config = dict(
    n_layer=11,
    d_model=192,
    n_head=3,
    n_kv_head=3,
    head_dim=96,
    d_mlp=512,
    vocab_size=965,
    activation='geglu',
    norm='rmsnorm',
    norm_place='pre',
    norm_eps=1e-05,
    positions='rope',
    rope_base=1910.0,
    rope_fraction=1.0,
    qk_norm=False,
    attn_scale=0.102,
    bias='none',
    tie_embeddings=True,
    parallel_block=False,
    init='uniform',
    init_std_qkv=0.0338,
    init_std_o=0.00589,
    init_std_up=0.0338,
    init_std_down=0.00442,
    optimizer='adamw',
    lr=0.00254,
    beta1=0.9,
    beta2=0.98,
    weight_decay=0.061,
    lr_head=0.0127,
    warmup_steps=244,
    schedule='wsd',
    decay_fraction=0.673,
    decay_shape='sqrt',
    final_lr_fraction=0.05,
    batch_tokens=65536,
    seq_len=128,
    doc_mask=True,
    train_tokens=245200000,
    steps=3742,
    dataset='wikipedia_en',
)
MLP neurons of a small language model. Each row is named by its layer, matrix (gate and up: input weights) and neuron, and shows model dimensions 48-111. Each number is 128 + 32 x the weight over its row's rms, rounded and kept within 0 to 255. A neuron's up and down rows have the sign that makes its largest values positive.
Before each neuron's rows, "fires on" lists the tokens most often at its 100 highest values on Wikipedia text that the model never trained on.

fires on: "ill", "ass", "t", "ell", "n", "ul"
L7.gate386 [151 138 127 137 111 170 102 184 131  91 160  95 106 137  94 124 120 110 154 172 174 151 218  91 155 177 117  89  89 102  85 130 120  98 142 157 167 154  87 145  83 119 208  98 154 158 141 105  92 116 163  99  95 154 109 170 129 130 118 112  95  59 135  96]
L7.up386 [ 77 125  82  73  93 143 191 145  90  92 150 153 120 136  95 145 131  89 117 144 101 109 131 156 120 161 152 155 115  87  83  66 153  84 147 145 116 139 170  53 132 107 177 106 102 104  80 107 125 178 129 159  96 147 108 130  99 115 123 122  98 149 118 135]

fires on: "d", "ased", "-", "st", "ad"
L2.gate136 [ 76 102 124 150 151 113  98 155 150  90 156 145  64 148 143 133 141  68 153 158 135 150 135  88 154 127  89 189 100 115  41  98 120 152  78 132 101 122 185  73  98 171  60 109 152 150  89 108  91 122 117 144 112 162 151 140  82 238  63 126 122 136 149 128]
L2.up136 [151 157 122 109  89  85 129 114  95 135  95 155 160  99 150 142 165 148 147 104 142 148 110 116 131  88 108 127  83 100  79 112 174 177 135 112 126  91 165  98 123 180 173 142  99 145 101 140 103 123  61  72  96 144 146 121 159 179 136 103 147 121 167  83]

fires on: "ell", "ill", "el", "ull", "and"
L2.gate118 [151 140 114 165  98 150  85 148 145 148  74  80 165 173 110  96 131 107 159 174 132  89  91 120  95 171 119 142 122 166 143 119 136 170 138 162 131 165 108 147 111  96 152 152 138 130 115 130  91 132 131 141 127 191 149  93 110 188 137 128 141 101 153 129]
L2.up118 [ 85 114 135 127  91 184 105 130  76  88 147 162  90 115 170 108 175 112 128  73 106 129 150  74 138 189 188 119 171 147  81 130 162  78 146 156  91 146 141 104  99 137 152  87 179 112  86 108 179 139 136 159 140 142 108 163 138 137 160 137  98  99 170 121]

fires on: "on", " de", "ar"
L8.gate79 [109 132 131 142 136 140 173  86 123 151 158 165 140 140 108 114 147 119 146 110 174 140  82 177  97 205 111 166 152 124 154  57 116 117 169 158  59  96 148 109 145 139 129 143 145 180  89  76 159 169 143 118 182  81 125 131 106 155 107 122  71 146  93 130]
L8.up79 [151 155  86 116 171 121 154 139 112 113 138 143 133  99  99 155 146 124 131 147  89 172 131  92 123 163 127 144 134 113 106  90  89  58 156 142  38 120 200 165 150 136 121 116 141 125  91 158 147 118 147 142 119 121 113 145 151  92 172  84 135 123 155 176]

fires on: "iv", "iss", "re", "on", "om", "ad"
L7.gate506 [113 161 113 157 151 131 161 130  82 105 194  89  85 144 136 108 140  59 122 137 138  73 158 103 133 104 134 149  59 128  61  69 154 148 123 128  81 119 152  64  95 130 124 125  97 122 132  89 102  99 156  70 110 131  77 112  64 173  88 119  65 142 127 111]
L7.up506 [ 82 113 178 174 130 151 142  90 128  97 176  96 163 134 148 130 159  74 152 160 127 107 139  91 110 162 132 144 126 164  72 100  69  56 143 104 141 148 165  68 162 137 126 118 156  94 100 142 127  88 114 142 172 117  79 142 157 113 164 110 131 204 119 148]

fires on: ":", "orn", "ing", "at", " –", "ile"
L8.gate265 [142 121  77 164 123  80 161 110 145 118  97  94 150 187 102 129 107 116 164  82  90 120 120 129 119  97  99 115 106 121 156 141 186 120 106  32 124 106 186 143 140 104 139 139 101 200 182 179 160 117 153  94  69  93 153 136 138 113 142 110  72 123 118 140]
L8.up265 [177 168 118 130 190  89  83 128 152  90 109  85 137 224 118 185 124 162 150 152  81  81 145 145 126 137 130  78 142 117 114 129 155 155 106 115 116 151 144 153 175 133 152 158  82 115 123 142 162 175  94 118 146 142 113 113  97 133 156 114 140 178 212 118]

fires on: "I", ".", "is", "a", "ah"
L8.gate84 [134 173 165 125 175  89 138 107 136 125  98  85 119 162 186 174 118 156  66  98 131 168 139 114  66 100 139 140 136 121 130 133 125 116 119 131 120  90 135  50 101  94 113 104  39 133 121 112 108 136 140  50 147 169 122 115 107 161 120 166 140  75 137 161]
L8.up84 [181 137  72 125 104 101 141 117 139 154 182 188 148 177  83 112 136 146 141  77 130  95 194 107 142 105 146 130 126 141 121 124  99 141  90 125 185 119 146 105 146 125  89 134 168 160 142 144 200 132 158 114 127 161 101 163 108 152 109 115 174 142 129  99]

fires on: "o", " wh", " to", "9", "on"
L6.gate67 [125 100 145 138 164 150 167 116 108 126 129 139 143 169 114 136 140 213 185 172 186 141 124 147  90 185 161 169 133 140 142  74 175 125 107 146 118 113 147 144 133 142  88 163 170  89  98  91 141 139 108  93 122  79 154 192 113 125 136 148 125 152 134 128]
L6.up67 [136 235 187  87 140  87 187 120 135 108 161 136 129 115 127  92 112 141 118 175 144 127 147 108  93  85 189 114 137 123 204 152 139 122 116 120 136 104 118 193 108 100 164 104 117 114 158 125  99  68 151  84  94  76  87 148 141 112 176 139 119 131  83 156]

fires on: "l", "os", "ed", "c", "ib"
L7.gate239 [ 96 111 137 147 150 132 125 164 106  88 107 171 117 173 104 134 140  50 136  91 156  96 109 130 137 166 137 184 109 163 122 120 145 141 115  81  94 117 102 100  85 133 161 167 131 154 109 140 144 110  80 142 119  76 136 143 149 211 139 135  90 110  49 121]
L7.up239 [ 92 127 134 160 174 149 115 117 131 165 120 107 130 143 113 164 153  44 112 115 146 170  93 168 169 155 120 114  95 211 120 155  83 146 158 162 144 129 137 133 105 141 118 107 158  65 141 128  76  41  82 145 155  89 167 192 129 126 137 140 141 172 102 117]

fires on: "ust", "n", "st", "ue", "p"
L8.gate309 [ 99 183 114 144 129 115 102 116 146 158  86 133 111 122 106 126 166  83  89 130 113 130 117 111  85 110 124 163 110 120 108 145 107 147  74 114 136 119 128 140  90 100 164 155 148 242  57  99 169  86 147 138 104 150 147 127 117 170 132  29 132 106 128 146]
L8.up309 [180 147 164  54 130 114 139  93 110 116 123 103 140  99 116  96 106 168  83  30 143 111 151 135 162 169  89 125 125 135 139 134 147 135 129  48 135 124 114  82  87  86 158 167  94 159 101 143 138 156 121  82 111 168 138 166 114 119 108 117 143 123 137  93]

fires on: "ed", "s", "ular", "es", "ly", "ical"
L2.gate134 [122  96 160 121 194 144 150 157 139 135 110 101  85 127 142 156 131 109  56 154  88 103 133  94 149 169 140 115 158 174 127 160 144 133 165  66 158 126 133 181  64 100 178 122 126 104 135 142 190 104 121 101 109 183 139 118  42 158  77 145 132 120 190 168]
L2.up134 [109 142 159 209  98  90 120 133 104 166 142 144 186 116 122 115  81 132 114  98 127 161 156 127 157 134 185 147 162 111  88 200  83 150 152 130 153 108 135 137 160 221 121 125 149 130 144 115 142  98  50  71 118  95  80 102 172  84 119 119 114 113 160 102]

fires on: "l", "c", "s", "t"
L8.gate410 [ 99 121 132 160 157 165 142 140 129 119 110  61 103 118  68 138 201 163  75 144 133  81 161 108 123 125 126 177  70 206 163  62 121 129 122  97 183 138 154 130 123 130 118 149 160 150 125 136 125  75  80 117 192  96 159 145 189 171 152 108 116 112 115  71]
L8.up410 [129  91 116 142 192 111 102 130 112 152 147 181 128 135 108 147  83 128 113 106 130 144 197  81 142 171 183 136 100 184 103 106 146 136  81 118 227  78 167 133 129 171  79 103 182 114  89 179 121  94 135 151 142 159 189 154  99 134 116 152 179 152 100 110]

fires on: "per", " on", "on", " loc", " as", " from"
L8.gate80 [158  89  89 156 160 112 174 125  77 153 147  96 105 140 127 128  62  72 120 146 141 101 130 160 135 202 106 118  95  43 151  97 117  87  92 139  81  86  74 107 124 143 114 178 161 166 151 119 115 165 139 129 177 115 117 168  96 122  73 110 134 150  99 127]
L8.up80 [186 105  88 137 173 106 153 131 144 169  81 112 143 156 152  81 102  86 123 108 166 173 126 138 139 155 122 171 121 202 156 125 108 111 140 106  90 144 112  92 133 104 142 158 165 132  95 159 127  83 109 140  94  99  48 232 150 100 110 154 127 164 150 167]

fires on: "our", "it", "ct", "ect", " (", " form"
L8.gate137 [124 105 179 166 105 145 150 151 125 163 118 137 129 103 146 176 101  93 129 173 203 161 135 151 154 143  91 126  66  71 140 127  81  74 156 154 149 197 111 146 132  80 177 195  95 124 177 122  94 137 141 114  49 136 148 101  75 137 124 137 110  96 102  92]
L8.up137 [139 123 128 119 117 152 117  50 154 112  88  92  86 110 139  89 114 103 122 155 104 211 104 146 153  99 160 162  72  99 189 131  83 147 231 100 169 131 143 174 143 139 161 162 120 120 143 132 125 198 144 120 106 161  83  78 138 143 117 139 119 116 169 154]

fires on: "–", " –", " -", " of", "ing"
L2.gate417 [162  85 141 112 188 110  96 129 125 170 130 109  83 132 109 190  95 111 133 104 126 175 149 113 113 131  79  97 172 143 166  69 135 139 152  90 154 118 189 146 120 142 122 137 128 155 154 169 114 126 124 134 141  97  72 141 127 102 162 108 113 127 157 118]
L2.up417 [121 177 119  81 116 108 146 127 105 125  54 106  80 130 192 164 105  99 147 191  84 134 107 136 142 107 114 117 124 168  86 142 158 142  95 144 165 158 174 126 121 111 116 141 129 194 116 125 122 180 153 182  94 133 144 119  94 133 124 184 176 169 202 165]

fires on: "s", "u", "e", "a", "qu", " "
L8.gate440 [127 113 162 117 133 104 115  91 121 143 133 150 159 147  59 168 115 166 135 131 114  71 108 138  58  91 141 181 142  90 131 106 181 100 103 111 132 142 134 131 142  82 157 151  69  67  99 114 141  94 168  91 152 154 168 169  87 138 121 137 138 177 114  95]
L8.up440 [110 162 146 106  75 119  90 130  77 151  62 138 170 108  52 155 149  47 129 131 141 104  94 122  87 139 102  90 153  83  75 111 151 118 125 116 137 166 143  83  94  88  90 130  72 107 134 150 101 107 149 120 129  88 185 160 110 109 121 142  93 106  79  86]

fires on: "=="
L6.gate333 [130  94  78 181 167 168 100 133  99 128 126 180 174 205  76  90 118 107 108 144 177 111 199  56  91 160 161 124 116 115 156 160 142 107 121  95 136 161 166  87 117 112 106 159 107 115 157 167 172  84 141 149 153 141 132 140  95 116 135 120 125 119 105 163]
L6.up333 [ 98 135 104 175 149 135  95 155 127 114  69 116 107 136 138  56 130  91 128  91 153 144 132 106 148 123 114  83 203 151 111  93 154 157 111 145 116 174  70  90 138 120 147 126 183 144 166 121  85 143 138 181 171 131  76 158 188 170 122 126 192 121 131 127]

fires on: " S", "er", "iss", "ent", "igh"
L7.gate76 [121 144 156 178 116 142  99  90 179 165  66  44  43 167 112  92 104 168 147  78  88 142 125  97 139 134  99 161 131 131 165 155 120 102 150 122 127 124 162 141  99 108 165 186  83 126 125 123  88 123 141 136  94 132  88  70 128  99 110 101  61 142 108 108]
L7.up76 [120  57 139 134 115 152 143 112 132 187 150 169  96 107 132  99 112 159 103 127  98 171 152 151  81 113 131 156 140 150 132 102 101 123 109 132 113 108 106 205 128 151  58 111 129 130 161 138 124 122  79 127 155 136 174 165 141 192 152 152 150 112 185 167]

fires on: "at", "y", "i", "ent", "ot"
L7.gate445 [154 143 153 170 180 145 156  88 128 147 140  77 134 155 157 126 126 131  92 137  99 163 165 146 131 117 148 133 103  92 171  40 130 164  88 117 136 126  90 109 112  72  94 169 159 103 119 143  92 131 115 115 103 117 103 121 142 152 173 109 107  92 138 163]
L7.up445 [129 119 169 160 153 159 130 193 123 125 165 109 102 104 123  78 156 171 122 149  78 154 166 137 129 109 140 119  76 147 145 125 128  81 125 138 110 133 104 151 135  60  94 141 139 112 121  82 172 201 133  55  98 142 116 124 150 178 131  86 199  61 134 140]

fires on: "ed", "el", "al", "ult", "er"
L6.gate230 [101 146 177 127 173 129 100 116 104 144 118 145 166  93 168 201  55 133 102 100 124 157 106 150  71 147 104  90 180 122 138 139 151 131 177 123 169 127 167 105 137 158 129 147 119 116  69 138  64  88  83 109 101 132 135 161 148 128  90 143 119 106 180 123]
L6.up230 [133 121 137  84  93 142 111 108 104 121 163 130 143 177 114 126 106 137  86  90 131  85 121 214 172 183 113  99 166 115 145 170 156 170 142  79 189 115 147 165 177 129 105 152 178 128 127 126 111 121  52  78 161 111 171  70 127 167 103 141  94 126 147 110]

fires on: "ent", "er", "ess", "ed", "ge", "x"
L8.gate73 [157 135 157 167 141 170 113  83 148 152 107 128  96 129 128 160  78 162 186 135  95 139  80 134 138 130 130 125 119  99 133 127 205 131  82 106 113 149  96 174 115  61 119 173 182 106 134 106 110 167 153 123 120 106  91 116  92 183 101 157  78 145 196 123]
L8.up73 [159 125 186 126  87 130 180 178 160 197 156 113 106  65 138 130  93 214 144 148 131 157 106 174 116  88 153 168 153  81 142 141 118 172  87 135 168 108  57 194  88 162 134 125  95 128  73 153 116 164 149 181 128 149 104  92 115 130 121 158 141 154 155  81]

fires on: "m", "ir", "ng", "im", "om", "if"
L7.gate421 [196 146 103 140 123 162 104 176 122 160 140 130  93  94 106 116  96 167 175  91 190 132 156 151 125 178  80 102 168 140 124 100 147 114 103  54 101 165 104 145 134 127 161 113 184 101 130  76 131 182 157 155 147  87 133 115 118 132 157 149 174 149 169 190]
L7.up421 [182  67  52 136 131  95 185 116 119  91 122  68 120 147 145 109 143 106  97  96  63 133  79 171 162 140 118  67 178 106 114 113 115 189 115 128  74 170 161 167 196  95 121 148 138 117 152 108  97  98 146 144 142 114 142 114 139 122 127 124 202  83 163  79]

fires on: "ist", "st", "n", "c", "ing"
L7.gate166 [102 118  88 149  74 144 128  93  81 114  72 145 134 203  84  84 139 128 152 180 189 124 133 133  81  79  95 147  45 114 101 194 167 188  74  99  89 161 143  95 165 107 132 177 146 176 162 154 120 116 156 117 133  96 131 105 106 162 182  90 121 128 125 104]
L7.up166 [141 159 191 135 137 228 119 130 128 146  78 122 125 114 135 120 135 142 131 111 108  58 125 114 122 106  78 131 148 144 165 141 149 123  59  65 137 141 144 106 128  96 144 166 141 156 117 117 142 192 175 107  99  81  93 173 130 130 159 166  72  78  96 119]

fires on: ")\n", "on", "s", "land", "o", ")"
L2.gate488 [135 116 112 139 166 137 213 131 119  81 180  91 148  96 162  36  73 120 163 153 132 124 104 151 167  90 141 123 133  91 154 165 148 158  78 153 115 104 119 110 121 113  84 153 122 104 133 112 172 178 105 151 142  95 170 140 144 116 129 122 142 112 116 124]
L2.up488 [146 187 123 127 125 181 147 143 141 101 122  71  81 128 116 110 154  97 124 105 149 125  78 117 146 140 161 132 110 157 123 124  93  99 169 111 159 143 148  82 105 116 125 173 129 178 208  76 202 176 126 156 173 103 147 147 143 105  72  19 158 123 144 135]

fires on: "==", ")\n\n"
L6.gate483 [112 162 115 133 183 151 143 115  73 110  93 141  51 180  97 118  82 120 112 113 136 132 110 136  78 187  72 174 129 135 100 100 138 109  96 148 184 167  90  98 102 130 158 107  62  97 138  81 134  95 104 170 126 123 134 166 100 153  65  73 106 185 139 142]
L6.up483 [ 69  93 148 163 194 143  85 106 143 155  99  93 143 119 134  92 143 124 110 101 135  81 141 106 104 102 121 156 206 111 147 137 149 178  78 109  85 108 144 132 152 182 115 152 161 113  83 155 167 137 146 131 131 134  86 108 222 162 114  98 140 124  73  83]

fires on: "g", "ad", "ld", "d", "nd"
L6.gate454 [146 157  80 132 158 140  95 144 130 150  92 129 119 139 133 177 135 120 177  80 103 134 100 104 124  67  84 180  99  76 136 115  90 214 135 138 135 173 148  93 169 140  67 126 152 164  90 118 156 117 137 145 139 136 113 125 101 150 151  69 143 125 155  98]
L6.up454 [133 152  40  92 122  70 115 103 121 176 129 131 114 176 159 136 110 136 159  90 200 119 132 108 103 124 161 149 161 150  73  38 141 133 140 129  55 164 116 145 181  97 120  84  90 167  84 129  72 141 124  97 151 147 104  86 106 131 125 156 160 133 175 113]

fires on: "ur", "id", "al", "u", " res"
L7.gate131 [156 112 114 166 126 142 160 148 132 199 116 123 124 128 167 166 128  84 145  88 108 163 124 164 104 126 120  99 157 113 109 179 143 208 121 112 138 151 107 115 117 135 139 171 158 158  63 166 113 102  96  99 156 177 116 132 130 141 150  97 102 154 157 108]
L7.up131 [119 127 111 127 123 152 171 149 116 122 158 139 155 117 164 126 139 207  81 104 125  92  38 135 131 165 134 132 182 111 113  69 112 102 168 115 130  91 114 124 124 133 111 130 152 118  98 131 164  61 112 172 121 143 149  95 110 122 135 137 105 119 173 156]

fires on: " and", " &"
L2.gate192 [110 154  76 136 147  93 121  88 127 140 111 134 132 120  88 109 162 136  99 150 127 152 159 128  76 143 183 149  76 173 138  85 200 136 156 126 158 142 173 111 153  58 184  72 141  67 102 119 152 110 167 150 123 112 127 137 161 128 118 135  93 157 168 159]
L2.up192 [ 78  89 147 128 144 104 139  70 154  95 126 160  89 122 107 167 100  85 121 128 127 108 165 154  99 123 158 135 160 128 147 107 124 168 171 115 156 100 190 141 152  77 112 111 180 138 111 165 101 127 105  81 106 109 153 172 121  99 116 130  99 154 153 118]

fires on: "pl", "al", "ru", "en", " Pl"
L8.gate301 [178 135 109 131 126 196 184 165  94  81 127  55 141  71 127  83 143  96  81 133 134 130  56  60 104  98 128 130 146 120 153  89 147 129 138 132 158 149 163 137 118 122  54 158 128 116 143 161 167 123 142 104 190 117 112 196 133 183 110 131 136 156 118 128]
L8.up301 [113 115 109 113 116 147 160 165 131 100 122 127 139 160 165 187 165 118 118  98 167  99 112  88 119 103  75 152 111 153 117 168 144  82 122 181 111  93 154  58  99 170  80 123 139  98 123  96  69 112  77 155 124 102 129 130  90 158  82 121 172 187 163 143]

fires on: "u", "on", "an", "am", "a", "it"
L2.gate324 [163 120 118  83 159 141  96 119  79 143 139  81  98 134  87  93 103  80 134  82  90  79 139 119 154 168 109 125  87 122 173 113 151 100  94 150 150 126 146 173 117  64 150 162 109 133 108 138 100 156  97  51 229  31 150 120 163 134 129  87 114 150 138 101]
L2.up324 [128 154 184 105 101 162 138 123  58 127  87 122 145 165  98 138 153  57 179 111 139  93 109 168 171 165 142 120 184  86 111  51 122  95 153 121 108 143 103 188 146  98 104 167  68 115 176 108 199  84 109 121 127 103 137 110 100  90 112  62 117  78 104 166]

fires on: "ear", "ar", "it", "th", "in", "k"
L6.gate370 [167 145 129 179 114 116 102 147 129 124 178 149 102 140 162 115 144 102 101 105 117 113 182  97 159 100 167  98 168  91 120 179 109  96 156 142 122 160 192  88 155 152 163 167 171 103 141 126 115 152 124 102 149 163 160 200 118 161  91 125 147  76 153 153]
L6.up370 [123 171 140 153  92  89 124 111 132  98 134 143 104 160 161 108 142 173 172 111 103 169  84 117 120 129 125 161 151 129 180 133 143 136 181 142 101 103  90 101 111 178 183 168 164 131 142  37 140 161 168 155 108 109 125 109 137 155  60 107 170 116 103 195]

fires on: ".", "ague", " In", "\"", " al", ":"
L7.gate312 [ 83 112 122 137 206 157 143 114  90 151  99 110 135  88 162 135 144 147 102 105  91 136 131 142 103 102 131 126 131 208 119 123 143 118 129 108 145 135  93 115 164 157 213 144 126 113 163 158 153 127  85 141 127 149 121 111 132 130 111 137 123 143  87 125]
L7.up312 [110 144 132 120 132 116 116 102  50 120 146 148 140 126 151 188 149 183 101 151 153  97 137 116 148 145 120 158 148 162 174 114 116 150 118  80 153 125 142 109 173 191 154 133  67 147 104 197 161  34  80 131 140 135 152 102 151 105 105 130 144 155 130 140]

fires on: "$", "{", "\\", "^", "le", "ver"
L7.gate353 [106  56  75 152 114 103  91 128 121  38 115 136 124 106 137 177 114 146 189 105 155 128 128 162 140 128 115 158 111 134 116 141 181 159 143 139 147 121 146 106  87 190 167 100 108 131 148 150  97  99 132  83 118 125 186  80  66 123 112 151 110  87 146  69]
L7.up353 [129 128 182 215 114 162 127 116 131 129 147 140 122 142  89 126 125 155 163 143 152 133  96 119 152 118 149 106 173  84  91 153 202 191  83 106 147  65  93 131  62 187  90  96 112 153 134 126 135 175 112 127 168 143 118 128 160  93 181  98 179  69 130 118]

fires on: "f", "m", "ing", "al", "om", "ess"
L8.gate367 [150 140 109 162 101 157  87 137 148 139 113 140  66 172 142 133  94 173 113 129 130  81 125 128 140 126 112 111  84 140 163 152 153 116 128 116  91 141 121 146 150 107 109 157 148  87 113 130 107 163  97 160 136 137 118 144 131  99 145 166 190  77 196 129]
L8.up367 [140  99 113 194 114 123 155 159 185 180  88 145  96 200 106 114 116 137 145  79 108 114  99 129  88 116 163 137 111 156 130  57 156 110  88 183  60 176 101 174 147 174 152 104 108 140 115 105  95 130 102 174 146 173  70 130 161  96 151 132 177 125 170 135]

fires on: ".", "ur", "|---|---|---|---", "|---", "ip", "1"
L7.gate199 [104 100 124 187 129 145 124 158  78 124  75 195 126 173 155  81 159 121 151 148 102 148  90 112 119 150  88 144 122 123  95 107 100 171 117  63  76 136 156  80  85 137 171  99 118 120 134 120 148 161 127 182 148 133  70 129  70 144 167 116 159  97 126 137]
L7.up199 [ 86 126 119 138  72 140 118 171 125 112  90 170 107  79 129 152 120 164 132 154 145 162 140 154 127 131 123  99 180 103 125 136 142 151  96  95 149 171 145 133 132 153 144  99 147  83 157  56 100 111 124 102 159 137 158 129 127 160 159 152 165  85 127  99]

fires on: "n", "id", "al", "ol", "if"
L7.gate121 [146 155 133 160 147 179 169 119 123 111 139  67 144 145 102  98 117  45 103 105 141  80 114 132 119 198 148 111 150 157  80 155 135 148 142 138 127 178 152  95 133  83 151 129 106 184 128 166 150  63  56 140 135 146  81 134 123 156  97 148 142 128 206 115]
L7.up121 [138 169  80 107 117 112 127 107  58 104 117 124 113 131 120 154 120  84 139 105 139 110 127 146  57 165 125 167 121 118 177  79 138 117 124  66  91 153  93 142 136 102 138 114 138 137  72 135 117 120 135 194 147  91 119  62 133 145 176 160 113 137 152 138]

fires on: "at", "our", "et"
L2.gate414 [140 128 180 203 156 169 149 141  84 169 125 126 173 151  71 112 148  98 147 157 128 174 130 144 128 118 171 136 103  89 137 138 174 135 119  81 149 164  80 160  74  81  96 161 117  86 152 143 152 137  87  84  90  95  85  84 162  95 116 105  40 143  85 147]
L2.up414 [ 90 146 110 107 198 152 103 111 122 110 118  94 130  73 112 123 160  43 101 160 133 126 117 129  99 174 193 159 134 118 109 121 153 112 158 135 100 124 100 109 108 113 150 173  96  84 190  48  98 157 159  79  98 158  80 116 117 134 142 122 104 113 193 113]

fires on: "es", "b", "ing"
L2.gate197 [ 88 104  58 157 159 116 165 140  69 116 138 107 150 118 161 134  74  78  48 171 187 105 133 150 131  84 109 110 122 124  74 148 155 119 143 130 123 100 118 110 118 153 135 100 114 187 164  84 141 114 104  96 108 125 110 143  42  79 128 151 133 146 116 176]
L2.up197 [130 178 150 170 125 155 131 181  74 175 123 169 162 107 169 159  65 169 113 109 125 152 137 166 184 149 123 115 118 114  88 151 171 123 147 124 149 153 140 101 146  98 106 131 143 144 138 188 144 112 106 134 107 110 114 140 135  85 110  74 123  83 168 132]

fires on: "a", "ic", "n", "ol", "t"
L7.gate184 [111  64 111 109  73 183 102 152  66  92 125 114 139 160 144 121 136 116 112 107 179 132 130 125 116 152 137 107 121  58  92 101 122 124  71 163  96 175 135 138  89 149 180 133 182 111 103 169 122  85 102  81 166  78 121 136 132 125  94 189 109 121 168  75]
L7.up184 [106 149 147 152 149 143 163 190  95 163 146 134 144  89  96 152  75 157  94 166 104 164  86 142 111 158 101 102  82 180 168  75  82 109 155 160 157 146  86 106 102  93 168  86  76  90 103 103 103 135 140 142 117  80 160  87  65  83 153  97 112  76 187 130]

fires on: "re", "ed", "areer", "am", "er"
L6.gate169 [131 134 169 126 110 111 184 196 117 158 127 115 135 144 178 194 147 144 118 102 143 122 161  72 120 176 200 157 117  85 123  80 136 130 155 143 172 115 176  56 127  85 134 109 171 102 135 152 132 156 163  83 129 147 154 140  87 157 121 172 102 144 136 148]
L6.up169 [113 163 120 111 148 125 128 120 135 101  55  94 132 145 178 139 103 120 181 111 117  95  78 191 168 127 110 147 169 132 139 133 116 145 149  95 185 133 149 143 142 101  96 135 158 112 101  73 169 136 109 114 156 213 173 150 153 128  87 116 109  99 158 115]

fires on: "oot", " re", "=", "ue", "re"
L7.gate476 [167 129 160  61 158 139 131  96 119 132  71  96 100  74 160 111 167 136  96 132 189 120 128  95 121 148  63 114 118 117 151  67 140 114 139  64 106  98 194  96 157 103 152 142 116 142 120 136  82  90 122 137 175 131 171 187 117 145 117 109 141 115 114 134]
L7.up476 [ 84 101 122  81 187 136  99  82 134 110  97  94 140 177 148 143 128 150 117 153 102  94 144 123  91 152  96  93 192 167 153  74 101 113 162 145 132 150 147 115 128 123  83 114  90 128 121 120 143 144 131 164 146 104 147 114 164 157 188 135  89 128 168  94]

fires on: "8", "u", "i", "e", "9", "on"
L8.gate314 [139 140  63 165 137 124 133 174 101 141 131  89  86 171 119 126 122 190 114 163 161 155 114 120  84 164 161 140 161  88 133 153 143 115 115 158 139 125  82 158 147 100 175 172 126 123 123 141 137 146 180 115 164 181 148 130  63 188 125 106 156  51  87  87]
L8.up314 [105 153 160 100 175 127 131 139 101 154 133 163 158 118  95 177 146 128 150 111 130 148  83 125  98 168 124 171 205 132 107 116 128 126 126 134 137 164  62 101 149  72 122 116 137 151 119 147 193 155 130 111 167 106 169  76 103 101 148 125 102 158  94  64]

fires on: "-", " |", " and", ".", ":"
L7.gate246 [134 115 143 130 117 136 165 164 102 166 144 140  81 117 141 141 108  93 146 139 117 122 176 176  93 120 162  81 152 138 207  33 128 168 153 132 143  85 115 147 172 134 176 133 153 151 175 140 108 112 109 114 130  40  89 111 130  89 168  73 138 101 156 123]
L7.up246 [168 131 102 135 114 105  65  82 109  75 120 158 158 111 144 209 115 106 131  90 162 142 121 139 154 114 138 157 102  99 143 181 187 176  93  71 123  86 107 184 149 193 154 132 121 123  55 135 131 133 119 145 150  94 130 109 117 116 100 123  89 159 137 133]

fires on: "\n", ")\n"
L8.gate106 [118 130 138 128 107 111 164 202 135 143  95 113  54 154 106  98  86 163 176 150 218 102 133 115  69  99  97 147 106 120  59 144 137 149 132  75  44 116  57  72 129 125 131 145 113 156 130 106 209 139 101 160 160  75 173 133 122  79  95  62  99 134 127 111]
L8.up106 [143 157 141 111 130 112 203 158  76 152 139  82  91 134 156 149 107  93 169  77 192 134 139 174 135 124 173 107 145 143  89 154 156 186  99  99 107 119 147  85 127 165 117 170 118 137 118 111 151  96 110 173 157 103 163 155 134 115  95  48 110 201 156 179]

fires on: " p", "re", " l", "ce", "le"
L7.gate346 [ 85  85 135 122 167 106 152 123  81 158  88 118 124 130 155 167 135  70 167  98 167   2 178 115  86 156  83 149 164 125 134  67 144 105  98 154 127 153 142  96 146 162 159 198 110 134 113 137 115 155 139 117 162 114 103 132 155 140 129 177 162 129  99 114]
L7.up346 [ 83 198 152 121 104 149 135 180  98 104 134 160 109 189 123 130 126  95 182 138 100 112 169  99  85  93 132 158 114 106 144 140 108 136 153 119 142  70 166 173 127 133  93 141  72 138 150  99 140 136 157 157  96  90 131 110 107 119  91 114 153  97 135 130]